Weights of a small GPT-style language model, trained from scratch on English Wikipedia: 55M parameters.
MLP neurons of a small language model. Each row is named by its layer, matrix (gate and up: input weights; down: output weights) and neuron, and shows model dimensions 80-175. Each number is 128 + 24 x the weight over its row's rms, rounded and kept within 0 to 255. Numbers have three digits each. A neuron's up and down rows have the sign that makes its largest values positive.
After each neuron's rows, "fires after" lists the tokens most often just before its 100 highest values on Wikipedia text that the model never trained on.

L4.gate145:139112120157079168151140135172109153128109125133116143103145159127140100106156094142133116151145147135128136112171114137152103119134128149116119130111111103107151140131118104129123152128123100079164148118118113070144157119191149130097142103124146163087113168121123119132137084083119150100
L4.up145:138126135096098167103110119123112107155169095152149119104129188116089155103141116112122089109156189177120151098137137126164092111099111111147131112111073090110121137090109131131101142124121144113142118153184122144070173126121135120101133113106163132144124110100128099136084118109099150167
L4.down145:153131154117160194123118112129163136108161178141142116129127168159162109105134164115119143155121139142117181144135170086124091147107049162143106112152098117087106100097115136149093161113133153131150113140175129105081170130112152119110119115114113163083129133110140097134127125114124118131
fires after: "\n\n"

L6.gate1267:144127106105108092138141097134126103164069169136119176119128132124126096141134122125175137155137152085115132163145110134137114144138135137140128088122148096128098138112100129110128082099178133162121151149155098137143136156123147123159143145135085127101142109095093139134163123112126137098
L6.up1267:169112154136127170101174102115094139183118115087138106080144158137101146122108129091196133131155151128124136113112125113059136147162098130125116127115151118127102146164127156121136173114104103132146173110143182131141101116166195162139100131126092125117113102162100117101124136133113126100
L6.down1267:129089147177148148117149135130102117130117114126134146151153093131134173157141114101079126136151123122112136137161108152125100141137144111109106139083114179115096117179127143108138150102087103155150131112134144126156111136084161149122144098157144143140142111146098139160145104133128133122
fires after: "–", "1", "-"

L5.gate186:135162122122122115176067110135111088089125124097112123117132143145124145161125144118091126155070125083124123098114127145158135119163123115139140086137130092117118111115109130106114111132179103148161152154120097156140114144128135144178136117132093149121167136133111089119094138151104107139
L5.up186:124116098158133137125174157153115118153127131106128118144165089104079154136080126166142119087124135100162160095155093118161132143134156126119137128152169110115103125134151138094134106143142140090159162160149127126115116173133123132093108169094101112113146098172121083108128123142079092083
L5.down186:096131123135133111135079116133134092106142116100107108116132141117157096188127130127127104177104154113146165107095104118118102119153119125152142152114109070148095158106109129109095131124125155115143090129099105131161136116138124110158132136150154152124153140136132162109126140135132092130
fires after: "\n", "\n\n", "| "

L6.gate71:140113130162069101162148140090147128119083104114126118105139137136096147128128154112163112109114161085192153134143112175194160126138180146085125108161099111119131103129110095092106103111131143138147178083118087149142115147114134150160161112104154109084109143113170114113132128133140145114
L6.up71:099138165135147079132183109140127118162107145142169111151134137144111111169159138106096110100120095150143072087108096142101099135095131122102132109153111108109072185140129133137087142118126142171132111115121156154098120123140144144158157076147087146151150120139140129080134142129129105123
L6.down71:128148134146146120111137131129094118150115136119156114143154132095136119154111132106108179159127138176173144124112073118108127117167056144114115123111136124116126194141145143151133135150150129133134103152148135141124120134113126144153111130112156130140153143144078147164137146142113153153
fires after: "1", "\n\n", "2"

L4.gate222:120168136116121138127122165100109123079116109107170141148141191114167160102154150148142096113119075109112107108126123127131129124123129091138119131116117100144142147104117103141160084123142144133120154086117155141117141163127118100091102149080092126110130126135091149102156079163159124156
L4.up222:078158159152132125124125123097141132113166118154168119124161127140106138093133143166122132102119121111133120117186096095129128146164168138155101132150130099098085132127153090134124098117118109150068148106110147149135153121173096108153094155163124164132137139123112151127114110173146145121
L4.down222:120101115121131129161113125183136163107139143099255149129108139139155143086130136140123090142156105107157145110102124138120114142116127150136125094123154097151131118108136111130138119150153121133116161114112098149110137150112153095151136110135116120118095098116123106000128111129109148136
fires after: "\n\n", "\n"

L6.gate1024:134086114112151090149144148146161142116119099087114104117148103133134135134152131104097124111117159130109123133136109134100141095124119124171164114136116136154159121133129129167158099117134128099153097177137101102109119117081123122098071142125156148117119144122131085129097111122171085129
L6.up1024:153123123096126113150081127120082151114124097166126101107110137098092077120111127132202143120154154134127126124130166107083135113158153156156161071144109154109112086113161148139119096108135128143100136117128070107134102129169134096177115142104152109106132088131101145121119113131061165119
L6.down1024:139120117093122121155142104131093132116093143139139149121159170126150106143145112146127045133115124155095117134147101145128112125137128106064181131135142146134086127151168160115077119132133145134077131121115138157119121112104125154124117124133161132167150119156122113131115107162105161100
fires after: "\n"

L6.gate678:121131135128136127117141146164133137154076121116127140112086113127135095134128159132085116128106121128130144106141137149189158123152164106121141129093160158121161124113150094046115149126168142125142142151103086143154100115153147153155137155131136121129108154111136090111097147098124151171
L6.up678:144150154123123137160105144117099123126101121126118134164109112120130094111116138091112119159119104130089109150148121138107116164138091106102144139137158159100095112106180151130113111159111135131144147172114114175156101126153103130134179111146130149146089117126120114135150092131111154114
L6.down678:126125112153134128141123118168153156143134091131157099101151156099078108175102094109075149133183137112168126129107144098151110165174155134102171111120132119149136146098083122109101114096163132107143142139130148110122130162106144135163144141056138109126128097142151186130137150157145128155
fires after: "0", "1", "2", "4"

L4.gate391:145127088148150126134148107153114115159124140147137136172151120139071158123142149101125142161101120131184067115178123124129103144092126088083130154119102115086130117123153112142206123121122087140138086143126123149089120139114156129156146104140167106111121066100114113126112124121147109070
L4.up391:107135136091103139147112127112109086166135110099104130132125129126101126158107148121171097154135152124115129128102134117123125126158111131116102127065148176107154149117147159129141148154143126111120129113148129137117139107117099125111116149133157138156144179112082107147117130109097125102
L4.down391:117094183166077132155129134135088102144133144138044137115168148118084174160111153138142148139114107074154092088120113150169102119135124139123105133122120126125126142120174132182146095103106139107152119148133102169121151137137111109110123107142128124110121132124131147205138177069094138120
fires after: "\n\n", "\n", "2", "1", "3"

L4.gate713:134153169124135129139106135119150128141170103109118100139097117052099123127116096174121132135116128107122164120142120135099122108151138129133157137111100154089133142079100114182145116158073163146097135134147166126151131107146131107130102161140139157085116088154130137143139109118120157105
L4.up713:108178123135101143121136153107132113143132113146121174129122158111118138126138161170126106117092099118118173080129181126116072121115124153125132106097048121144124124081151140145123127155089124120100122117121080122128135125173098137133146157111152169156144121145114130123110118111125128129
L4.down713:142151144167154107124134104112120127163110121139164125126107119116138154113136120156142086113142120148166107072166139100121121115110108141145106120091065110146149157089117144144111146164132156184123158159110134133168115121130136186132142167114143144129109091142119126000106153140136168140
fires after: "\n", "\n\n"

L5.gate204:148131157146122078145131118146123164163149121141115138155083125128105153132161151156184119113178124127169128116135096131122147119085170133118115108135142118139135125113143103126189110118120098153184156153176134110162150135136130100126176144111099102087128119099101138105121138115084149135
L5.up204:176106160148111130097143122102173131102110148099118096102139127116123138117112158105137094121135144104141096115125101130059159142127122135116128127096147109113119126100095142111120129173129138078109113157139139122121157125124137154140122113096114154123151116131100148108100126138148152114
L5.down204:129165119129140115108145118117095118129137100123143163114148136141132173173124131055106132106132153134171127117120120176104122106146142094116122133149139118105114133134117128101140126144159115108127135119143128152127143122155142115144120122150154117125137131124103131060114157105130131134
fires after: "1", "2"

L4.gate114:126137136139115108139111094145089133127122152147117135163097176097125148148126102142138141072137123074113109100115126108128160121115153119118127060097103106145139134129157153175133112101121131156115125143127134125142139074138140133087179109114155138133117156144123110107087077123170124147
L4.up114:129143136128168150120131159114102163110189126151127087102079168146108127129124123181150088146136114147169134078150132120126122137124161146060136142113156145120126158143132134131150132134116145124122123136140118150126119118115135141110118105130119164138149128134093103112162109144168130101
L4.down114:150134145100135117163119122128137160114135125140142146170111162168139136151144092101132110102135148147149132133132120112141125125111132129149144153105109109155098113139101143149145108118137120182121118173116142188113129144101153136156111121124191114130126125147133119002158136114141135116
fires after: "2", "\n\n", "1"

L5.gate63:116136113145119099122096117060151131157099086130093154094124138105134122143106150127095112124127163113138120101148114096145133143155122150138101159115146124164146152145122142111144100147143147130123133173114134121124161103135135149156151153100137096144126173110115101129112164133143127103
L5.up63:156123132108157123076086119138108120155108115137127097131106102081142170115138131103102132131129137143170146084143165152126130146143136109138099112117133137083148126169090127151164114131117170151096099102145090171100117144153134125112108127124145136133131135128130104133141134097129148146
L5.down63:138097109132134080143099138102127156154138109136123117140155103107127090166084102144116080132090123178125123090100115140145137116148108107163141100120111150115119115165121123108136116142129134160117144124101156143113148077133171114125124159115153101113150172123123139073115145127122135156
fires after: "| ", "\n"

L5.gate1339:158116157123162117141118153119172129136094183145117161107148116130146136126143132119129096136109139134103112081097158134133129121113123171125148117087135160117155159123090119139109129135155091139129156168165102121132117188112104140132156123097160140120118154126139102122134119139116109118
L5.up1339:118098122113120122157111113131142173070159094093117145130101134118138125156164127115139134121135173131121145082161103130126072147174136093151131099143164111120140125111109122095092130128151115133145120100096123131089144128155133086115116108136121105125147085142140163128139151186126149158
L5.down1339:133105133126113100144132078100144087124172088130182112115123094122098152126118111125171102125149105166135162107141131154141139109101168142098141158128109133149126176140075130088106113132150132075146119100120145153105144117136119110157158128133156101177181107127137131120166123145103138121
fires after: "\n\n", "\n"

L4.gate1035:131116152128154116163091135100107166140114108161122136091122104125164117092124120107129142129128112112126143171134071138122101119149115163120136149152116151136106088109119104115145139108093113149112163137124121109123114097094139135142143151169147167145145131127102129136112140132140130131
L4.up1035:158145115125154154105120155156081102151120079117158121083120111142176163144160107169151137107090118118130146091141151101151117148108139111122112133194145096141073120142093125142187153095136112056097126102112097160085123130125127170088093141095175129094148117136127117149118136135148125121
L4.down1035:165115100112149128074134095116085106125126122093165099138116126138185097154121099129113113173141140091164113075159144133126119150145148110118094120157167103141113106123124134161133116126177153124125151127113107155094146141137142102110106095138123106145093108119153144152131096083095161137
fires after: "\n"

L4.gate417:077102143153108132122130164157102090163166114123098097123105127119119115129157134111139121132100168134136090126138086128143108136115118078107135141128079097155119153096115131162180111149144100113115113148144123152119108139122105131081138096111137137140121134134106132137151114161175135107
L4.up417:131155144165116115122125095117105125139120130150106117172140100107122132134131138152134069100117153075172117114102114118127111119121101110139121125124098094109123133134142149162118134113082108125135119125125118122131123114120115120081144080112199119160152155105116136145100154099110133122
L4.down417:129125156156144130146139143142105100165156115125065092162137155097137157141113116147114109132118115136126109088116107120166104132123165105161137158143076115125139164123126130147157102144115165095147154131100119161103137129159124120112087091114128115135141129115116137178143119098139155159
fires after: "\n\n", "\n"

L4.gate628:080141141133120138144126147193142102169156122107119109136139118145123125144155148136134107121054146144154111111128112162133108152124107089161120164098100103167123178130151108171152178111136135121095126126145119122135129135144137108104146092138157112134140141130101107136181119090152129125
L4.up628:126097127131073128138132096129092145145140130120100097149107165120098126157135146152136112139141159128157084072152111088141162137136128155126117081088088168129098149083143122129130124132131075130140134165126134162133155142122106108096122128137135119125138151122104100151113087110113119125
L4.down628:131125169112133140127123109158126080135143117146072076146124150147133138139137095149171118134132111129106119081148138127137112132127137137156088133176107152127142155133119123132135114101093108107125169134118110165108144125123143102140136111082138155082132125080096127130151115124137129164
fires after: "\n\n", "\n"

L4.gate112:111125130156150152107082128129151100124129132144127091121131127170165149086130140126154163104116120090143131131127118119096114077111175109165112077171113115130136126162093119162144124097142128108106174146109120103125094092141168151161130126159150145128141109135130108093158136095176166133
L4.up112:104111110150139155121128127140153151122168091114124128114151107113164118106095137115133124188101190146143103153161151126084105133159129142133126089140068136169143145133102142146090148119152169149133128159129121157134082107153151130141159126116123159125135175134127143128078105150184163146
L4.down112:147124132091129167151103149151142126086130154122156131158127151141164135103135144133113166150103127113178140112132156113095129103099143143114147147124150135122119118135129082152150097138143148131140106140138116148079162145140115134129098141121109156121136142147160103036091114133100120113
fires after: "\n", "| ", "1"

L4.gate465:108093119083095091105118114102111109158097134150126162105098145136099121117116153151135122159134119110105176154113154096169127143106133122096171131108165119156164094107093099088155080145148135119087130159146122135142181174163071072130140131147107118085116136095162080115150114164157123112
L4.up465:128152125153132110146119098126148121179166121170139151102081127104160127138125117136143098132183142128109095089146132154094145171091111128091112175154155173147173120093161103087128142150121117105109139144158106149132115098155114142128161134110099116141153148123137118148065131106105112125
L4.down465:129150168104145127086109146163086166158123132125106133139116158102141147124106122163141136152158172127106065131168125139170136154104143118107141136153118158145153140131139140129172160100138116142159095143163122127104114132139159165144107162114109121092106102181097099211125140149136108087
fires after: "0", "1", "2"

L5.gate988:135131142082140093163098097163114105128113121125090114132139139082122113111129100134144155129101122129089125149122123109124092144084122157125150098116135178122186125117110148093145130107102127134155117142127110116107116106128108101123150119114178133121151113136146110101117120146142139124
L5.up988:149135085134137092117115123127176096136083095121121097125146135124114112124109132156125133145161114164129094099181148150138124136123102158144095143113131109152187120131180138128154132122166133148106130136182137111107151101124114104146125141157180135120156140118132130136123115110103120135
L5.down988:139148110080133136086080127099121150117132100119189145096117086093163187138104136156138139136122139199153110114120135142167167162127105124154121166146123113137175193102173152134187142111146062129095131137157123107131140149115173131079106134166131122102114145162090128186116109138092129126
fires after: "0", "1", "2", "3", " | "